Part of a small language model's weights.
Size: width 320, 33.8M parameters.
Architecture: RMSNorm before each block, rotary positions, untied embeddings.
Training: 458M tokens, 13987 steps.
MLP neurons of a small language model. Each row is named by its layer, matrix (gate and up: input weights) and neuron, and shows model dimensions 64-191. Each number is 128 + 24 x the weight over its row's rms, rounded and kept within 0 to 255. A neuron's up and down rows have the sign that makes its largest values positive.
After each neuron's rows, "fires on" lists the tokens most often at its 100 highest values on Wikipedia text that the model never trained on.

L8.gate651 [128 131 138 174  86 128 122  86 131 143 117 178 134 158 117 126 162 127 175 109 156 102 128 157 141 155 141 148 117 122 123 132 148 145 110 139 116 133 136  74 155 134 145 135 107 117 108 132 116 139 138 158 146 139 149  91 113 125  97 154 119 121 102 140 134 116 110 139  98  92 135 107 124 152 122 143 159 132 128 159 185  61 106 133 121 131 108 163 133 124 120 132 128 117 105 153 117 142 139 123 134 123 159 130 117 114 111 155  90  76 163 125 151 146 142 133 112  97 134 136 145 125 134 123 139 118 149 154]
L8.up651 [144 129 150  97 148  92 119 157 148 160 134  97 124 194 133 164 107 112 151 142  80 121 105 107 164 128  77 139 151 129 120  97 136 140 123 178 110 120 107 122 114 115 127 121 128 132  70 100 141 134 159 149 146 105  97 165 145 112 121 129 131 114 128 158 131 103 159 108 143 151 121 150 125 101 105 151  87 134 139 105 114 136 124 145 132 127 118 110  98 136  96 120 159  93 105 118 122 144 119 161 112 144 133 119 118 139 152 113 143 180 147 112 132 128 106  85 116 120  85 121 142 142 132 140 173 148 130 145]
fires on: "2", "1", "-", "0"

L11.gate1170 [ 90 113  97 137 135 118 106 151 102 134 152 135 135 178  69  90 158 122  75 154  93 132 101 130 114 146 128 106 123 164  97  94 125 139 112 133 111 178  97 116 126 131 121 151 125 147 152  91  80 134 124 131 186 129  95 139 181 122  87 147 103  83 113 129 112 130 145 159 121  84 153  83 128 156 133 125  87 150 142 112 109 114 155 131 131 114  88 108 145 143 131 138 126 150 163  98 113 150  86 149 167 142 130 147 130 124 124 155 111 123 138 135  96 170 146 111 139 149 127 165 121 106 141 141 126 106 146 190]
L11.up1170 [121 140 150 106 137 126 133 142 119 138 104 118 189 134 130 126 105 155 126 154 142 158 160 148 162 119 125  54 125 146  94  92 124 160 199 122 156 146 116 129 119 164 149 118 151  92 191 137 107 118  99 136 134  90 147 128 151 136 143 134 137  84 106 144 165 169 127 129 167  95 127  79 132 112 162 127 138  88 116 169  95 143  60  86 153 141  96 113 114 126 126 116 127 135 125  91 148  55 135 134 135 118 159 135 126 120 125 161 171 128 144 103 112 132 142 120 176  93 128 113 114 140 134 127 142 109 103 128]
fires on: "1", "2", "|", " |"

L2.gate388 [175 103 147 170 141  92 134 141 123 156 161  83 124 122  94 130 156 111 159 124  99 143 131 118 152 106 129 194 115 128 128 103 147 115 101 112 134 106 139 111 114  89 141 168 140 142  73  82 148 136  97 146 146 122 108 106 156 152 136  80 141 142 123 103 126  76 132 130 102 134 173 107 123 116 158  95 105 139 118  94  89  83 102 138 115 125 112 117 147 125 103  82  95 179  98 142 131 128  79 140 137 149 128 148 135 139 142 114 168 116 150 128 180 122 160 133 110 153 124  84 119 130 131 100 129 139 109 102]
L2.up388 [144 144 142 124 176 116 143 102 100 133 187 102 142  95 142 135 110 119 151  99 113 145 152 142 147 101 123 178 105 144 133 122 118 126 129 169 120  97 143 139 111  89 141 144 149 141 110  97 123 154 153 106 142 139 117 141 167 157 132  81 134 122  96 132 129 115 141 136 103 100 162 111  98 141 129 112 107 146 119  92  56  89  94 157 164 132 114  80 169 140 142 156 109 160 108 118 131 109 122 140 159 130 127 111 167 114 135 137 185 155 132 132 149 110 105 132 138 123 115 118 118  92 138 108 145 167 109 121]
fires on: " Bl", "Sw", " Christian", " Gl", " Jean", " Luc"

L2.gate305 [136 167 142 131 117 106 139 124  99  99 152 168 129 213 128 124 120 124 121 137 147 119 152  99 157 112 152 145 138 132 142 115 126 129 126 120 127  91 131  99 126  69 105 135 138 135 130  91 136 101 100 130 130 126 123 116 106 149 103  88 160 137 126 134 119 141 169 132 150 164 125 170 132  82  92 127  98 144 149 138 172 129 170 107  95  93  88 125 106 141 116 123 164 108 119 157  86 139 131 108 120 110 119 135  95 172  68 145 138 122 170 112 131 112 107 129 131  85 110 135 161 125 124 137 135 156 136 175]
L2.up305 [146 129 134 114 126 122 138 114  80  99 185 163 129 159 125 171 104 108 131 139 160 127 149  84 130 125 164 137 135 133 159 136 156 128 131 159 133 108 143 122 143 131 129 120 156 141 125 117 141 133 132 141 125 135 131 112  81 151 109  77 149 115 133 144 124 125 128 134 134 146 122 148 122 104 137  93 126 107 151 166 121 162 113 109 138  98  95 127 131 138 123 129 151  85 139 163  54 132 127 129 116 144 152 147  77 141  90 142 143 109 155 115  93 121 145 116  58 143 152 132 130 143 104 157 135 142 162 122]
fires on: " football", " FIFA", " Baseball", " Football", " basketball", " Purdue"

L10.gate859 [157 165 152 138 122 149 120 164 129 123 185 121 154 130 133 150 148 109 129 150 100  92 111 139 156 120 147 114 114 118 130 156 159 100 127 106 162 119 142 128 102 126 129 169 111 174 111 118 117  94 141  88 122 157 152 144  95 121 148 114 111 134 147 130 136 151 136 131 152 161 167 126 135 127  74 169 165 151 131  77 156 153  94 120 163 118 105 126 167 121  95 135 130 136 173 182 121 115  88 112 143 151 134 141 144 128 140 110 116 150 128 101 152 147 134  92 119 162 141 122 112 130 148 134 156 154  84 113]
L10.up859 [132 125 110  85 112  81 120 127  74 118 185 157 129 137 141  79 134 114 131 122 141 145 135 121 108 144 126 125 124 126 110 104 151 145 140  99 132  98 141 115 141 148 124 158  97 142 129 131 136  83 146  83 134 129 127 133 156 105 160 171 118 122 140 121 134 167 120 158 144 153 155 183 133 111 105 166 168  99 108 143 141 153 109 139 140 107 145 155  72 144 130 164 146 154 202 173 126 119 113 172 141 117 130 147 156 133 163 134 107 159 149 131 180 144 116  84 124  92 124 167 163 105 147  96 125 118  99 116]
fires on: " the", " pl", " Bl", "."

L6.gate180 [142 119 129 150  96  76 146 146  98  87  99 158 126 139 146 145 145  85  71 126 138 157  64 134 133 117  68 116 121 131 154 157 123  97  87 142 149 169 121 123 108 105 122 158 106 128 113  99 148 181 140 118 138 128 117 151 146 118 130 162 162  93  71 108 111 125 118  90 160 142 112 100 171 111 133 138  97 126 132 163 127 127 114 131 131 145 105 138 161 120 127 141 113 117 129 105 128  95 131 126 101 126 125  96 109  76 155 166 167 152 146 174 131  82 102 140  83  91 139 133 116 130  94 105 137 122 133 190]
L6.up180 [113 120 130 124  95 104 112 140 104 109 118 136 130 100 112 102 131 160 121 104 144 139  91 103 114 162 113  90 131  90 132 194 123 140 137 122 155 103 128 131 122 111 115 159 154 130 161 102 130 127 135 109 121 145 134 145 171  70 137 109 163 147 126 123  96 138 139  80 142  98 110 137 111 143 173 156 118 114  88 154 145 121 141 112 198  72 124 149 146  88 126 175 111 153  87 158 101 139 118  69 137  75 156 121 121 101 113 142 142 126 135 118 149 102 113 152 152 134 129 122 116 121 169 130  91 131 115 158]
fires on: "6", "9", ";"

L2.gate661 [159 130 156 140 118 116 133 182 141 148 149 146 118 180 103 146 126 154 115 105 131 175 148 136  79 165 136 151  98 105 117 102 111 114 109 129 150 101 109  85 117 101 148 130  93 106 147 104  98 171 105 142 101 124  98  89 122 131  47 129 165 121 127 131 177 116 135 136 115  90 134 112 134  94 112 109  91 138 131  74 112  90 105  82 128 135 104 118 161 134 115 156 124 123  68 156 116 145 103 124 135 143 125 114 104 147 101 124 146 117 169 121 188 120 176 113 127 110 136 135 142 136 135 163 140 117 151 121]
L2.up661 [130 117 169 126 106 113 127 179 169 144 117 116 113 170 104 166 122 158 146 124 127 171 172 123  76 138 149 140  86  84 142 100 109  85 109 115 137 104  98  68 140 125 146 115 114 117 118  97 102 154 127 138  86 143 110 107 122 144  82 103 152 125 130 127 176 109 114 140 139 106 110 110 139 113 138 100 102 138 129  94 117 108  99  88 132 137 103 132 172 144 131 101 145 109 114 164 140 144 119 136 121 130 150 109  61 127  86 141 165 119 157 107 170 121 198 137 109  92 152 122 130 156 119 142 130 117 144 113]
fires on: " I", " Me", " we", "we", " my", " you"

L4.gate249 [150 104  99  71  63 101 128 132 123 118 134 143 158 187  97 148 135 163 148 163 149 149 188 122 147 138  93 117 154 122 137 101 125 118 111 192 138  90 113 142 126 121 123 145 154 142 124 124 154  92 134 103 106 148 126 113 118 120 107 131 127 169 151 146 137 156 158 138  85 130 114 115 171  63  99 115 100 134 125 117 158 126 125 153 145 147  91 143 141 163 114  91 122 105 104 138 110  74 127 116  71  97 159 159 121 125 108  96 133 142 166 163 140 173 119 131 139 140  95 131 108 102 167 113 163 145 130 155]
L4.up249 [140  96 121  85 126 142 115 140 161  95 148 143 151 160 133 140 167 146 161 141 141 172 113 108 156 109 149 114 127 127 111  82 104 129 126 140 144 108 151 151  87 102 139 160 161  97 147 131 145 155 135  91  89 157 135  99 111  97  86 121 136 141 157 131  91 112 149 195 110 148 133 120 154 175 172 117 135 112 120 106 131 133  87 119 111 152  96 145 118 108 120 105 146  97 128 132  92 118 131  71 138 112 149 148 113 132 112 130 144 137 134 100 140 166 144 149 139 133 114 139 129 108 130 130 125  89 131 152]
fires on: " Art", " Baseball", " football", " baseball", " Athletics", " Football"

L11.gate99 [135 132 121 119 143 150 140 115 132 162 141 101  88 116 118 165 137 153 116 139 149 136 129 138  77 147 165 155 157 160 106 124 124 149 131 117 118 141 104 111 137  93 124 108  90 102 138  82 117 120 117 112 132 114 157 130 120 139 110 118 136 143 121 118 131 135  67 191 111  77  87  96 139 131 162  87 164 141 138  76 124 110 143 120 118 124 162 104 160 145 106 155 122 132 155 118  93 110  92 138 125 172 141 178 128 140 141 129 145  84 119 162 133 137 130  91 148 177 111 114 126 123 155 119 115 150 115 143]
L11.up99 [103 156 120 146  93 126 116 118 135 129 121  91 151 127 134 121 124 145  73 134 116 145 123 135 137 114 127  61 112 106 128 112 138 120 137 125 125 145 111 134 141  98 119 110 148 125  98 148 135 141 109 176 137 148 139  56 104 105 151 126 154 109  87 130 142  78  93 143  94 102 127 176 171 110 138 104 158 113 127 142 118  93 123 142 123 117  97 155 129 142 138 131  92 169  90 127 110 149 142 105 118 134 111 153 176 158 125 142 120 207 105 104 142 140 167 138 181 112 139 130  97 121  96 106 117  77 142 116]
fires on: ":", " number", " of", " about", " than", " only"

L11.gate1232 [126 115 141 115 113 167 115 160 114 148 127 149 107 123 137 136  88 144 107 163 138 111 115 131 156 135 127  93 104 134 101 102 134 127 148 106 184 171 151 113 164 143 124 117 131 180 118  54 117 151 132 123 100 128  88 160 132 129 126  91 104 125 107 142 173 124 133 171 123 148 126 175 118 159 147 166 117 133 128  89 128  70  92 132 137 133 132 125 132 123 121  69 112 127 123 145 192 128 128 164 142  96 134 135 137  96 144 117 137 152 145  88 160 154 114  97  79 129 172 112 163 122 132 122 141 110  63 134]
L11.up1232 [123  92  91  99 177 175 149 112 131 118 125 150 128 175 179 149 158 108 168 119 162  87 123 142 104 125 116 109 130 141  90 107 135 142 133 134 140 152 111  94 154  97 162 125 124 140 107 131 116 145  94  87 141 157 127  81 132 131 161 114 133 141 115 105 141 118 104  88 120 193  94 109 153 168 109 139 139 145 124 182  96 114 167 130 134 150 137 109 143 152 130 123 122 133 216 122 105 123 151 120  96 138  86 150 130 136 125  97 150 103 125  84 143 118 125 156 159 155 131  88 133 102 131 109 135 160 103 112]
fires on: " the", " received", "'s", " appointed"

L11.gate1154 [124 124 134 120  85 135 166 156 106 145 139 169 113 129 137 153 130 118  72 171 129 155 148 127 106 134  97  96 153 118  93 112 155 130 120 141 125 112 114 151 156 124 119 132  82 143 100  71 126 156 125 113 158 122 124 139 172  98 106 119 148 129 154 106 159 143 133 138 156 104 130 114 147 151 131 120 110 123 124 122 134 137 100 140 142 167 121 123 116 145 112  87 125  90 165 155 121 122 103 155 158 108 136 122 144 142 146 145 114 145 157 127 130 169 113 137 132 175 119 165 131 145 126 130 167 137 107 172]
L11.up1154 [134 139 139 110 104 132 150 130 102 154 170 134  91 179 156 124 169 139 126 144 110 102  59 132 143 118 127 179 158 114 133 122 178 115 132 118 105 106  86  88  83 159 146 139 122 114 131 139  84 165 154 108 122 140 156 112 101 139 128  83 120 128 127 113 113 153  92 132 143 119 162 101 128 113 123 150 141 121 127 142  80  98 110 139 116 155 123 100 151 111 151 139 122 128 136 158 154 133 177 113 132  84 130 144  83 145 146 116 138 131 137 117 136 136 150  75 164 140 146 105 145 140 145 142 109 132 138 127]
fires on: "1", " ", "-", "0", "2", "3"

L10.gate830 [119 130 140 125 134 110 102 129 138 126 145 149 141 117 132 176 135 104 109 105 168 130 129 163 151 144 144 146 129 139 140 113 153 119 121 131  89 100 106 104 167 131  74 147 138 108 116 123 121 149 163 155 139 152 124 137 162 119 127 124 156 114 108 131 153  87 146 129 109 139 138  93  99 159 118 124 162  80 120 147 167 125 146 162 139 113 133 131 140 130 150 130 107 114 131 150 136 137 126 150 165 142 104 152 130 110 121 172 125  79 149 139 122 133 126 130  60 167 163 169 161 119 143 210 161 184  80 160]
L10.up830 [154 147 128 131 136 148 122 144 123 129 146  84 125 152 165 139 135 130 164 130 207 147 162 170 136 152  93 109 106 140 165 102 131 118 125 110  84 122 124 103 115 142 108  88 128  95  97 138 106 129 150 135 104 168 126 135 112  81 153 109 134 122 121 113  96 128 125 150  78 146 129 139 145 114 142 137 107 139 112 145 136 121 149 170 110 140 110 141 121 116 163 115 129 110 171 114 124 139 177 144 147 123 126 179 100 163 141 139 178  87 128 109 101 164 143 127 113 127 162 128 144 101 196 165 148 129 141 167]
fires on: "2", "1", "3", "4", "6", "0"

L2.gate507 [108 101 125  87 114 130 126 110 129 175 139  77 150 106 108 118 155 127 162 122 126 155 147 136 117 116 122 119 137  68 148  98 101 109 120 119 120 125  88 123 131 104  87 161  83  85  89 130  80  64 163 135 139 127 120 123 153 116  97 120 131 142 153 125 137 138 170 158 142 152 177 155 170 125  70 154 174 126 134  79 108 115  88 136 148  95 115 147 186 136  90 135 130  98 150 147 108 146 120 184 108 145 132  98 130 104  70 119  78 109 120 127 154 160 135 106 169 152 127 120 106  85 118 122 139 146 107  86]
L2.up507 [129 127 141 154 110 133 197 138 136 142 159 126 157 181 101 117  96  75 160 135 120 146 146 134 125 152 119 147 121 138 114 139 110 124 111 139 141 136 126 102  95 138 126 169 140 165 137 159 155 112 144 146 122 119 113 121 129 152  94 118  98 157 126  95 145 117 144 132 127 136  92 118 118 153 116  99 103 157 155 157 104  94 159 128 156 127 102 125 112 123 133 148 163 132 114 126 126  85 146 104 104 128 124 123 131 157 160 102 130 114 107  47 107 117 126 109 102 136 124 101  75 117 138 105 112 137 191 134]
fires on: "-", "|", " -"

L8.gate984 [132 111 123 158  87 137 122 131 133 168  72 113 146 123 125 117 137 116 118  94 129 107 105 176 113 146 171 140  99 123 106 152 125 129 163 105 139 155  86 135 182 117 115  86 141 142 155 162 128 100 181 151 105 139 111  85 151 119 104 116 116 149 107 163 163 106 124 191 154  98 117 179 109 103  89 126 133 122 129 118  99 127 130 127 112 133 127 118 148 116 131 153 127 113 136 158 108 103 111 103 141 155 130 154 154 134 115 137 147 123 123 152 130 158 127  96 158 167  84 154 138 109 119 103 137 144 120 131]
L8.up984 [166 136  75 169 157 112 112  96  93 125 128 129 122 130 138 154 138 150 139 133 140 130 155 117 133 106  94 161 111  94 176 118 101 166 153 129 157 115 134  92 162 100 119 111 136 146 133 130 134 112 124 148 110 102 131  90 104 105 169 146 176 119 119 119 133  92  93 134 178  99 105 142 128 162  97 124  95 115 121 144 139 127  93 145 131 138 112 129 135 138 147 165  89 111  65 131 119 161 139 158 138 164 118  89 139 149 135  86 110 109 136 118 155 177 104 125 102  69 120 132 109 106 119 130 160 153 135 193]
fires on: ":", " |", ";", " of", "°", " at"

L11.gate668 [156 102 143 135  91 159 113 165 105 140 159 126 140 110  90 134 166 148 121 150 131 130 120 149 123 128 149 149 150 155 117 124 119 132 136 145 133 135 155 159 156  90 115 139 106 122  81 119  98  98 123 138 125  84  97 141 121 115 136 155 104  90 163 104 134 146 130 107 139 131 124  97 143 151 150 143 144 123 102 115 127 181 122  94 164 147 162  93 132 147 151 117 149 184 134 132 135 130 128 159 127 142 147 146 103 113 141 147  96 121 105 128 148 142 130 131 132 166 130 129 114 122 127 137  43 112 107 131]
L11.up668 [160 110 118 129 130 104  93  98 148 106 121 117 172 137 130 114 120 126 149  94 115 148 109  94 132 149  85 104 101 119 150  93 107 139 174 160 102 109 112 112 128  85 132 123 125  97 132 122 128 126  98  85  82 143 152 147 112 145 106 133 136  96  94 132 155 150 123 134 161 127 143 102 115 104 158  94 151 115 117 123 147 113 127 114 171  74  73 125  99 120 124  81 146 102 101 146  83 112 114 143 160  90 172 135 135 131 119 174 154  93 106 116 120 140 118 142 179  86 102 123 112 137 107 136 109 170 110 128]
fires on: " a", "%", "1"

L4.gate98 [132 123 107 155 134 168 142 158 123 138 151  92  94 133 165 104 131 155 100 160 142  88 117 112 110 172 132 148 138 114  97 117 111 169  87 129 132 151 128 142 127 117 145 103 116 153 131 112 128 131 130 120 129 117  48 136  97  92 130 121 154 145 134 138 115 127 133 109 137 134 121 127 139 136 114  82 130 148  81 144 122 115 137 140  98 114 111  92 142 133 101 170 152 144 131 131 110 125  99 133 190 108 128 108 166 170 169 156 122 156 145 138 147 123 102 139 169 125 106 114 125 103  72 147 104 114 120 172]
L4.up98 [156  91 141 132 131 143 124 148 147 156 151  75 117 109 121 102 182 126 136  94 118 117 162 139  99 124 108 157 122  79 150 119 134 140 118 120 124 168 120 105 138 161 113  87 107 112 116 123 145  85 158 127 107 142 132 137 103 119 149 103  92 121 146 103  90 151 161 138 192 152 118 141 159 136 133  90 159 125  90 105 113 142 112 144 141 148 131 132 102 167 101 135 152  92 144 112 157 183 131 168 167  97 120 126 102 100 139  74 153 122 154 135 128 167 152 176 148 155 129 101 121 105 112 119 141 103 133 140]
fires on: " United", "==", " Racing", " Sport"

L6.gate638 [149 156 132  90  98  93 145 135 105 128 124 149 107 142 139 112 133 116 140 111 141 132 156 122 117 125  87 123 115  98 152 175 164 125 105 106  90 136 112 131 146 116 152 170 102 136  94 113  76  99 133 122 159 128 139  96 155 130  59 165 147 117 149 115 167  98 149 140 102 154 121 123 130 125 158 122 163 108 142 113  86 130 133 124 171 153  74 134 105 115 134 128  91 141 113 122 153 135 126 141 153 149 116 125 111 121 130 153  80 128 139 116 114 166 113 120  92 117 124 116 156 126 141 132 146 153 129 124]
L6.up638 [141 131 125  94 124 114 152 112 154 117 182 135 111 177 136 120  62 127 132 160 126 142  93 147 135 131 106 160 155  93 126 144 149 140 102 131 146 147 154  99 122 137 179 143 113 137  62 157 143 170 113 135 146  99 163 128  94 132 103 146 148 137 132 125 140 116 153 125 115 120 136 123 129 110 142 144 145 136 169 110  95 121 119 186 143 110  62 136  97 169 131 150 126 124 138 123 169 148 155 128 150 162 100 172 103 144 106 146 107 137 134 107 127 168 115 105 100 140 125 121  85 174 129 131 144 156 138 113]
fires on: "-", " age"

L6.gate955 [150  85 181 126 140 121  80 153 120 157 107 154 155 122 109 146 131 132 121 106 162 137 122 110  89 140 114 118 124 133 148 113 135 144 144 136 151 121 160  89 123 132 181 120  96  76 132 104 118 171  75 127 159 109 113  95  98 114  90 161 124 101 161 101 117 110 106 133 170 151 149 150 141 129 138  88 159 128 137 125 144 101 115  81 129 108 122 149 124 111 108 111 112 136  95 161 142 136  70 135 121 134 174 134 113  99 124 121 155 115 154 101 134 118  91 168 114 136  89 109 125 164 116 162  95 141 103  80]
L6.up955 [149 131 124  86 120 124 130 103 105  92 113 142 162 168 135 128 128 159 110  80 119 104 138  96 135 154 121 167 121  65 128 146  82  91 113 132 106  92 123 116 171  98 151 114 127  85 109 146 106 136 120 142 122 113 136 144  84 123  70 126 137 124 150 145 156 169 121 125 110  73 123 123 116 141 136 120 117 123 130 119 115 130 140 118 167 131 115 132 150 176 101 161 126  88 120 114 128 169 121 168 136 110 152 117 113 138  87 120 164 143 169 150 163 125 134 160 102 135 167 123  94 121 132 119 144 135 101 129]
fires on: "I", " I", " Pe", " we", " you", ":\n"

L6.gate895 [114 122 128 143 127 108 123 132 130 121  84 102  93 155 132 144 115  89 107 107 138 166 103 126 132 126 101 105 160 141 117 108 153 109 115 123 124 135 104  96 146 152 162 124 108 105  80 152  99 133 109 135 115 149 100  91 145 114 121 140 118 173 122  87 112 151 134  94 143 171 147 131 107 127 157 108 163 105 138  94 145 110 154 153 127 153  97 108 110 115 119 160 146 137 154 138 130 157 104 145 165 204 100 141 131 157 146 114 149 108 127 152 148 150 117 109 119 117  98 150 116 141  61 152  97 126  91 137]
L6.up895 [130 148 161 133 157 114 145 122 153 118 122  83  90  94 117 111 131 124 106 144 151 137 143 125 153 130 109 119 110 101 127 150 109 131 132 118 135  90 102 108 133 139 147 138 141 111 129 193 116 130 145 110 125 116 116 104 121 164 149 136 144 120  92 125 128 161  86 141 145 112 117 106 161  89 133 111 137 161 150 137 149  97 106 137 133 123 113 181 111 183 112 122 185 116 120  74 138 123 112 105 166 125 102 104 124 106 119 103 170 128 140 149 129 142 100 145 136  75  76 127 138 137 123 107  68 129 138 182]
fires on: "0", "3", "1", "6"

L10.gate687 [102 129 146 127 105 119 150 165 136 109 126 171 190 174 189 160 146 153 141 104 114 153 135 168 105 103 167 105 125 156 103 146 113 123 169 111 149 139 135 142 145 124 120  88 122 136  81 191  92 138  91 163 168 107 155 157 146 160 138 129 113 122 121 130  87 147 193  92 121 148 157 137 119 138 127 133 115 129 133 125 153 166 146 117 121 136  84 192 126 131 154 148 143 149 112 125 177 125 117 117 134 109 104 129 126 135 117 153  96 176  77 132 121 115  99 149  92 115 106 120 128 127 110 104 130 134  85 168]
L10.up687 [124 147 124  92 134 128 120 140 133 102 139 134  70 128 137 111 143 108 133 102 109 130 100 167 113 121 112 158 158  88 138 127 120 111 148 124  52 114  92 100 150 158 120 138 139 110 113 168 105 111 152 172 112 152 174 149 141  83 120 142 118 186 133 131 112 146 130 146  88 128 123 123 148  94 121 144 127  95 160 142 132 110 124 155 125  87 135 105 131 139 132  95 134 165 179 139 139 105 118  80 183 105 117 137 142 103 156 121 143 101  99 153 135 147  96 124 181 133 136 103  92 133 161 111 127 105 113 178]
fires on: "8", "0", "6", "5", "4", "7"

L10.gate844 [138 137 107 128 145 137 113 121 126 173 146 179 141 137 122 152 153 181 128  82  99 115 127 149 167 125 134 122 152 142 121 121 122 113  82 130 121 125 122 142 159 105 101 139  91 152 131 126 118  99 151 110 106 159 124 132 104 166 143 157 126 133 159 166 133 178 132 109 126 147 115 137  94 137  80 158 159 142 136 120  87 116 119 118 129 152 126 172  96 144 127 148 119 127 152 138 116 117 142 125 171 133 182 105 155 137  98 132 103 118 145 118 142 156 108  90 126 171 126 127  97 119 147 106 149 158 100 149]
L10.up844 [140 159 137 118 144 126 154 136 115 132 142  91 122 104 128 158 161 137 125 135 122  96 132  97  99 121 154 107 163 104 140 144 166  93 128 118 164 124 127 178 168 153 146 155  91 163 123 122 145 114 144 130 107 159 171 127 108  98 123 125 115  75 137 171 182 153 146  99 118 144 107 143 147 113 127 133 134 121  99 117 102 142 117 106 107 136 108 125 102 118 151 138 169 167 103 138 140 134 148 136 154  68 139 111 144 146 133 184 157 153 170 123 137  86 150 124 139 104 118 165  97  99 185 153 123 135 122 122]
fires on: " the", "."

L2.gate656 [119 140  98 135 109  89 138 116 124 109 118 136 111 113 161 125  97 128 159 163 181  81 169 154 189 107 160 136 162 121 165 111 148 130 115 164 171  96 130 160 157 130  98  99 116 121 151 107 124 138  91 107  88 156 146 110  97 152 103 148 139 184 103 149 142 152  95 137 100 120 139 166 131 127  87 106  96 134 124  87 160 114 129 163 150 147  89 140 143 132  93  93 151  97 147  83  88 132 103 113 133 123 156 130 126 132 115 144 160  90 119 151 124 151 114 110 113 146 115 153 148 121 122 128 166 121 127 153]
L2.up656 [139 141 121 111 128 114 146 147 142  96 127 148 124 167 124 124 139  95 127 159 107 127 193 135 140 131 165 152 118 123 188 109 143 111 101 118 145  96 172 163 120 127 105 126 127 104 198  88 210 147 116 111 102 133 129 130 127 172 117 106 128 128 113 124 159 171  83 116 150 148 134 148 179  65 118  85  94 125 168 102 107  87 110 116 130 124 100 124 135 142 124 113 147  93 132 117  99 169 100 115 153 115 143 123  94 135 116 119 142 110 149 175 166 147 142 138 160 146  80 151 165 119 117 123 164 114 129 125]
fires on: " football", " baseball", " Baseball", " ski", " basketball", " Football"

L4.gate901 [156 147 132 149 138 101 134 128 115 122 130 135 115 111 102  90 104 124 110 129 103 133 112 143 165 114 131 113 124 103 135 118 141 115  98 123 108 105 165 144 114  73 134 140  94 100 168 118 165 136 161 125 133  88 135  72 163 129 117 157 119 121 130  91 109 112  96 167 113  99 170 108 109 112 147 174 126 134 115  78 107  82 125 135  95 157 105 167 118 182  87 125 107 155  93 100 109 129 103 124 126 113 131 164 161 134 148 107 149 157 120 131 196 127 146 152 133 153 129 178 168 135 158 137 130 145 139 125]
L4.up901 [162 135 112 141 140 152 153 126 156 115 130 128 132 101  91 110 107 113 142 152 100 117 111 134 195 136 139  92  84 105 160 116 165 121 122 109 118 119 149 155 103 112 101 138 112 106 150 114 172 105 195 119 121  75 138 112 128 149 131 147 127 124 126  95  98 137  93 151 114  98 143  86 124 111 129 180 126 149  82 109 109 103 131 137 128 126 120 150 144 148 116 115 136 175 122 100 125 122 123 139 103  82 146 157 145 159 123 101 166 162  97 140 154 119 155 154 159 138 152 155 163 145 142 104 135 115 139 154]
fires on: " Bl", " Fl", " pl", " Gl"

L6.gate1085 [101  93 119 116 127  83 127 148 119 107 139 125 141 160 120 127 170 123  67 115 183 129  97 151 112  99  74 123 128 107 136 154 128 112 122 122 119 121 118 160 145 128 129 148 121  87 122 138  68 145 116 160 139 178 163 100 140 116 141 166 146 128 122 109 127 130 111 113 102 196 144 154  92 126 162 120  95  76 158 107 120 113 133 141 115 153 116 146 137 127 135 198 119 133 144 145 170 126 139 112 161 139 143 143 122 125 122 153 137 116 132 121 154  98 129 146 125 140 152 112 146 133 150 139  76 168  94 161]
L6.up1085 [105  93 117 131 134  89 156 115 115 119 132 138  89 140 157 118 165 137 133 109 120 112  96 147 117  73 116  85  83 104 134 136 107  89 138 128 129  61 109 159 137 151 144 134 120  89 130 153 115 153 120  74 105 141 119 115 150 159 121 124 121  92 130  95 115 140 124 132 144 131 133  99 126 117 142 174 109 115 155 144 123 146  96 154 146 144  89 152 173 112 119 163 128 103 147 132 134 116 105 115 167  84 139 140 120 138 151 155 188 142 106 143 115 126 138 135 159 118 148  66 157 146 187 156  77 137 127 134]
fires on: "6", "0", " won", " win", "9"

L6.gate1098 [118 132 101 139 160  64 119 166 131 164 115 156 165 132 167 167 158 134 129  98 113 174 121 138 132 152 129 142  93 123 109 150 108 132 158 129 132  89 158 110 161 148 145 129 136 106 111 145 100 145 115 151 173 146  98 132 130 132 132 159  89 123 137 134  96 109 158  83 165 171 141 137 131 177 135 118 146 120  93 137  99 155 101 117 143 158 135 154 133  78 146 146 165 125 132 139 105 146  85 138 142 125 119 154 134 118 132 126 116 109 108 153 132 152  98  89  92 120 157 138 147 128 114 115 105 145 113 166]
L6.up1098 [103 116 149 142 132 151 144 121 133 112 125  82 112 123 155 128 169 142  89  92 125 156 160  89 112 139 114 124 145 173 149 123  81 100 122 125  93 186 100 122 116 124 115 114  89 141 120 111 123 120 127 140 120 151 157 132 167 107 163 150 136  91 103 127  94 111 146 124 112 102 131 161 140 114  89 143 123 135 180 166 106 135 160  97 104 113 137 120 143 180 138 102 138 146 152 105 193 187 143 200 141 130  84 118 156 126 143 167 144 136 109 132 165 118 169 108 132 108 120 113 159 146 118 127 157 135 139 151]
fires on: "4", "8", "6", "3", "1"